Weights of a small transformer language model: vocabulary 1953, 167M tokens.
MLP neurons of a small language model. Each row is named by its layer, matrix (up: input weights) and neuron, and shows model dimensions 128-191. Each number is 128 + 32 x the weight over its row's rms, rounded and kept within 0 to 255.
A block is one neuron, or neurons of one layer that tend to fire together. Before each block is what it responds to, as a language model described it from the Wikipedia text at the highest values.

Re syllable fragments
L2.up312 [ 86 131  77 158 195 146  86 175 152 117 168 112 136 128 147 102  90 122 113 156 109  89 127 118  78 191 109 137 172 170 167  95 129 120 115 139 118 146 143  80 141  93 150 142 124 104 165  79 157 147 101 133 151 176 148 116 130 152 153 182 124 162 164 123]

Word-initial prefix fragments
L3.up53 [164 165 111  97 114 131  97 131 100 102 152 123 119 150 163 139 108 152 142 113 106 101 117 101 146 127 100 113 124 196 115  81 145 159 140 122 156 139 122 178  93  82  60 144 133 195  61 125 105  72  98 164 130 102 118 124 131 175 110 190 121 197  82 150]
L3.up113 [104 134 124 109  77 141 140 128  86 148 137 125 112 128 180 119  70 156 180 166 157  92 177 111  93 139 133 142  98 116  99  85 153 120 121 156 151 132 155 109 158 183 172 136 142 150 141  63 122 162  96 121 116 102 104 115 122 155  90 107  73 123 112 107]
L3.up157 [149 120  54 119  84 119 154 157  86 139 144 140 133 166 126 111  95 183 139 131 195  94  95 149 133 132 149 142 104  71  83 158 131  84 106  74  78 154 134 151 104 157 128 119 129 180 165 153 132 125 143 105  73 136  47 113 149 124 180 105 124 134 113  82]
L3.up166 [165 144 129 114 172 133 123 144 121 142 110  97 155 172 149 111 141 169  89 113 131  63 131 128  72 163 112 150 102 105  85 149 222 162  96  61 118 137  97 109 160 135 121 139 175 109 152 119 124 146 125 138  95 122  77 174 118 116 119  92 156 141 157  75]
L3.up267 [110  89 123 197 147 197 102 129 159 166 137 205 131 104 146  74 182  72 134  86 112 146 146  80  78 130 155 141  78 125  91 105 130  72 107 150 108 127 126 142 161  97 115 148 152  91 181 146  89 164  35 136 149 144 118 114 139 169 109 154 156 123 120 129]
L3.up284 [145 101 101 115 145 152 139  92 139 171  97 191 132 143  36 112 106 177 100 158 123 167  98 190 126  94 176  88 160 169  81 143 110 101 129 179 130 182 162 171  98  96 155 160 139  96 109 122 107 133 147 127 122 157  74 123 106 197  93  81  97  91 198 139]
L3.up290 [164 132 104  40 108 119 124 152 146  97 166 121 163 206 161 160 100  76 124 163 193 150 174 121 135  92  96 148 127 150 101 161 115 106  91 173 100 140 130 158 108 129 135 160 126 139 114 128 101 115 128 150  99 124 174 154 183 130 104  75 112 139 118 146]
L3.up316 [ 93 120 125 121 178 142 120  97  94 171  83 192 117  95 155  91 157 154  28 138 117 135 105 176 155 157 162 225 136 148 184 128 116 112 108 143 138 179 105 133 115 142 134 172 114 146  98 101 124 151  91  71 130 150 112 155 186 126 120 119 147 163 166  74]
L3.up334 [ 97 113 133 121 195 123 132 136 187 159  98 110  98 140 100 143 104 169 101 188 137 162 115 148 180 137 159 157 126 133  55 140 115 121 122 134 126  97 138 100 135 152  19 118 118  65 192 118 152 126  91 138 102  72  92 113 144 170 167 126  98  96 121 149]
L3.up354 [154 190 123 123 102 156  99 189 102 139 182 152 149 184 169  81 140  81 108 178 124 183 116 130 124 114 145 137  98 131 131 126 110 123 118  73  96 172 118 129 155  96 120 151 191  71 117 141 123 105 120 106  77 117 116 134 174 168 127  67 161 159 140 119]
L3.up390 [142 151 135 119 164 148 109 161  97 191 115 114 103 127 102 109 161 106 116 168 150 137 115 161 115 129 141  76 140 145 141 121 161 144 166 150  97 129 185 113  98  88 163  97  95 133  66 114 128  89  72 115 157  63  93 131  84 179  76  91 169 112 178 111]
L3.up413 [147 124  96 105 150  57 151 107  85 143 112 189 142 161 147 125 112 101 127 114 132 107 207 156 140 130 143 142  90 109 151  81 126 132  76 145 129 132 126 170 112 146 112 142 147 139 156  71 106 190 133  84 145 170 138 138 157  32 126 140 113  84 137 154]
L3.up416 [107 125 113 111  95 106 135 118  88 186 146 138  70 163 138 131 104 157  86  94  99  58 169 126 124 115  82  80 173 154 100 145 158 149  72 126 187 130 105 159  87 108 165 114 130 129 169 158 129  60 160 117 130 106  71 131 179 120 162 119 168 136  98 103]
L3.up431 [140 134 115 128 142 132 170  82 102 122 134 147 135 157 138 123  89 207 108 161  67  83 177 121 149 110  50 103 130 150 107 138  86 105  96  50 102 132 122 139 138  78 133 154 128 115 122 155 155  66 109 104 185 187 117 106 137 171 142 100  96 122 154 111]
L3.up522 [144 133 195 181 159 162  95 119 153  98 167 129 129 129 165 123 135 110 126 115  75 145 104 156 123 143 161 115 108 141 139 131  64 145 111 113 108 138 100 125  75 138 154 111  98 144  90 116 105 109 185 143 136 132 126 120  84 111 106 114 161 179 151 111]
L3.up559 [120 177  86 148 155 163 149 135 131 133 159 117 142 106 138 121  83  99 100 102 136 161 150 133 140 146  76 140  79  83 134 110 112 117 102 111 129 161 162 161 130 144 121 108 135 152 109 180 163 144 103 127 162 140  94 165 173 149 150  93 154 109 161  93]

Split-off "ad", initial capitals
L3.up36 [110 145 119 110 113  75 134 118 115  98  94 157 152 149 197  65 195 117 135 106 162 158 114  90 195 129 130 132 134 128  88 184 128 111 155 202 126 180 129 112  87 139 154 203 145 147  99 145 116 179 141 115 130 125 117 110 125 122 131 120 124 115 137 118]
L3.up44 [149 165 178 143 141 113  74 180 108 120 147 120 153 134  81  75  87 119 136 179 136  88 132 145 137  96 166 111 165 100 125 121 152  98  93 118 172 131 148  80 173 115 131 112 114  91 206 138 104 133 170  89  87  76 133 167 114 154 121  74 137 140  89 135]
L3.up63 [111 151 109 135 127  82 173 115 129 130 111 203 154 115 141 151 114  87 144 145 128  90 131  52 121 143 143 171 195 113  80 153 197 118 133 151 123 191 112 125 135 136  73  96  89 106 108  92 105 110 185 154 158 131 158 120 120  90 121 155 107 141 140 129]
L3.up176 [127  77 120  69 139 141  93 140  93 123 164 163 129 102 182 115 116 124 122 112 131 102 209 194 136 167 126 103  72  92 122 163 109 148 150 131 106 111 139 128 129 154  90 143  85 118 194 122 144  80  77  79 150 141 127 178 160 100 126 170 165  51 126  87]
L3.up231 [186 121  78 120 157 133 121 130 103 103 160 141 184 119 106  86 156 125 111 100 144 126 134 132 172 132  93  63 179 111  84 112 130 131  53 169 150  99  85 142 113 103 108 135 106 115 126 105 236  96 107 141 122 148 136 157 121 142 164 111 126 104 133 141]
L3.up245 [122 130 204 118 135  97 115 118 134 210 121 152 139 127 114 111 120  89 172 150 144 141  97 118 156 116 158 184 143  97 140 160 103 124 113 138 155 166 125 131 107 175 121  68 160 157 124 147 131 103 100  97 153 146 120 143 111 111 142 101 151 105 111 117]
L3.up262 [133 140 100 212 177 184 158 115 133  96 181 165 122  98 184  91 107 106 143 171 118 158 134 100  98 119  81 159 138 111 129 184 132 143 163 106 111 142 131 101 127 110 122 144 152 136 122 144 168 132 134 146 164 150 147 159 129 161 148 137 107 167 118  96]
L3.up276 [177 123  93 142  43 105 148 118  72 143 139 167 160 139  91 167  68 174 153 122 170 119 185 148 122 155 133 135 135 118 107 123 112 118 141  98 151 144 117 127  96 175  87 177 110 148  86 170 110 144 174 141 114 110  43 180 102 137 125 153 212 162 123 118]
L3.up336 [237  77  99 161 166 177 112  83 151  97 162 110  70 159 115 114 117 136 173 185 168  99 144 163 134 118  68  77 111 106  95 117 141 136 109 134 134 132 112 122 148 127  83 128  77 167 136 132 112 134  73 162 140  90 162 127  88 182  92 120  65  90 115 117]
L3.up342 [ 47 127 135 136 156 126 141 102 160 107 114 126 144 165 125 151 122 162 132 105 141 136 154 196 140 155 148 115 108 155 129 102 132 132  91 140 167 138  90 100 180  91 108 111  99 129 127 155  94 116 155 147 148  96 137 114 141  64 192 119 111 107 121 129]
L3.up355 [140 143 172 140  69  95 115 162 110  80 161 161 175 124 129 142 186 137 168 143 157 154 130 111 150 155 107 116  87 116  89 139  93  72 133 169 112  53 112 122 110 135 109 125  81 190 122  83 162 115 103 118 167 137 130 151 119  47 103 121 159 142  79  87]
L3.up414 [ 68  95 196 155  80 147  85 129 164 143  39 100 123 122 101 153  87 165 168  92  59 174 155 146  99 153 122 143 157  77 137 106 127  87 123 116 161 113 101 199 146 150  79 133 121 125 142 132  98 124 142 129  86 123 116 175 158 166  91  78 131 136 196 147]
L3.up460 [ 64  92 154 141 127 151 133 170 167 148 127 115  93  84 125 147 106  92 140 175 101 117 116 164 139 162 160 105  85 113 138 133 132 112 137  77 111 181  74 181 151 140  99 164 118  74 193 156 134 111 167 110 139 165  98 154 151 140 113 164 155 121 134  91]
L3.up478 [174 152 148  84 140  82 131 103  95  76 144 122 123 125  80 115 145 177 139 117 127 115 125 150 115 149 127 133 133 126 129 180 165  85 156 109 151 127 127 176 176 113 153 112 136 164 145 171 140 159 171 155  79 134 167 164  68 129  78  72 129  89  98 121]
L3.up541 [148 125 125 119 173 105 160 142  98 101 115 122  86 127 127  78 118 143 175  92  92 141 141 118 125 150 155  82 151  77  58 183  62  70 135  75 172 143 147 200 142  54 120 104  52 134 137 102 151 144 129 122 179 160 130  93 165 136  78 135  88 171 175  48]
L3.up572 [107 104  85 106 138 136 162  73 166 128 184 146  90  86  78 207 132 170 144 160 125 191 159 157 126 176 135 189  52 112 138  95 148  53  71  70  98 140 173 108 200 119  78 202  91 158 128 158  96 105 117 170  83 195 109 155 107 167 169  92 119 109  73 158]

Word-start fragment tokens
L2.up563 [145 150  78  82 185 152 145 127 107 126  79 172 124 120 133 114  79 195 170 127 139 149 138 121 148 176 106 207 141 152 116 177 174 134 123  80 155 100 164 125 212 127 127 150  72  98 131 120 153 158 164 108 139 132 185 148 114 118  94 135 139 113  96 104]

Word-initial "s" fragment
L4.up138 [ 87 136 172  91 135 109 125  75 158 118  86 152 136 166 126 160 129 176  67  64 208 170 115 134 121 106 149 134 109 104 117 129 132 183  90 136 160 174 124 139 114 117 188 106 102 124 138 117 128 164 151 148 135  94  94 122 133  76  83 134 135 136  73 137]
L4.up290 [ 84 118 168 127  90 111 168 144 129  86 106 131 150 159 172  58  76 170 179 137 124 146 177 146 148 120 138 181 178 126  79 119 150 117 151 141  67 132 145 117 167  98 166 196 122 127  45  81 124 124 110 124 148 154  59 111 129 124 117  92 131 161 155 103]
L4.up461 [131  71 179 138 150 137 117 137  95 161 118 182 115 138 142 122 134 109 148 114 176  99 156 156  93  58 157 132  53 132 137  83 121 115 117 116  87 120 126 146 139 117 150 168 149 142 173  95 136  87 154 108 121 137 144 146 204 172 142 137 121 122 166 155]
L4.up532 [124 136 149 133 131 126 123 123 148 184 104 113 136  93 160  78  84 114 151  89  92 183 195 136 116  95 115 155 143 126  95 146 120 179 161 128 125  74 136 139 108 173  86 133 106 129 119  95 116 156 148 111 151 154 136 117  68 150  55 123 148  87 103 156]

Split-off initial capitals
L4.up17 [194 168 104 114 197 117 101 103 145  89 124 157 152 111 103 136 157 157 187 118 148  89 160 145 117 126 182  93 164 118 123 146 117 113  89  58 135 138 104 152 165 122 103 157 147 140 171 140 143 112 135 156 103 171 154 153  85 116 131 137 119  95  81 133]
L4.up116 [145 121 128 111 105 129 147 115 123  75 146  93  78 139 128 120 107 134 206 149 172  85 147 148 147  92 116  88 121 146 161 157 107  67 167 122 119 135 121 143 151 145 112 145 107 163  69  75 158 108 132 117 131 113 170 124  97 182 112 122 131  68 196 123]
L4.up462 [152 159 145 163 155 138 120 115 113  94 195 131  88 116 135 120 145 130 156  93 169 150 156 137 102 125 128 129  94  76  84 142 123 106 165  92 144 150 143 163 104  63  85 144  50 151 125 137  50 125 132 131 156 185  95 135 111 109  86  77 123 148  61 119]
L4.up514 [151 108 156  96 133 136 155 108 104 128 197 200  69 129 164 107 157 116 160 131 135 136 130 148 125 131  77  78 115 155 131 180  93 108 165 129 119 129 104 161 151 152 150  76 114 154 145 157 145 145 199 154 104  67 130 105 110 148 108 153 105 115 138  74]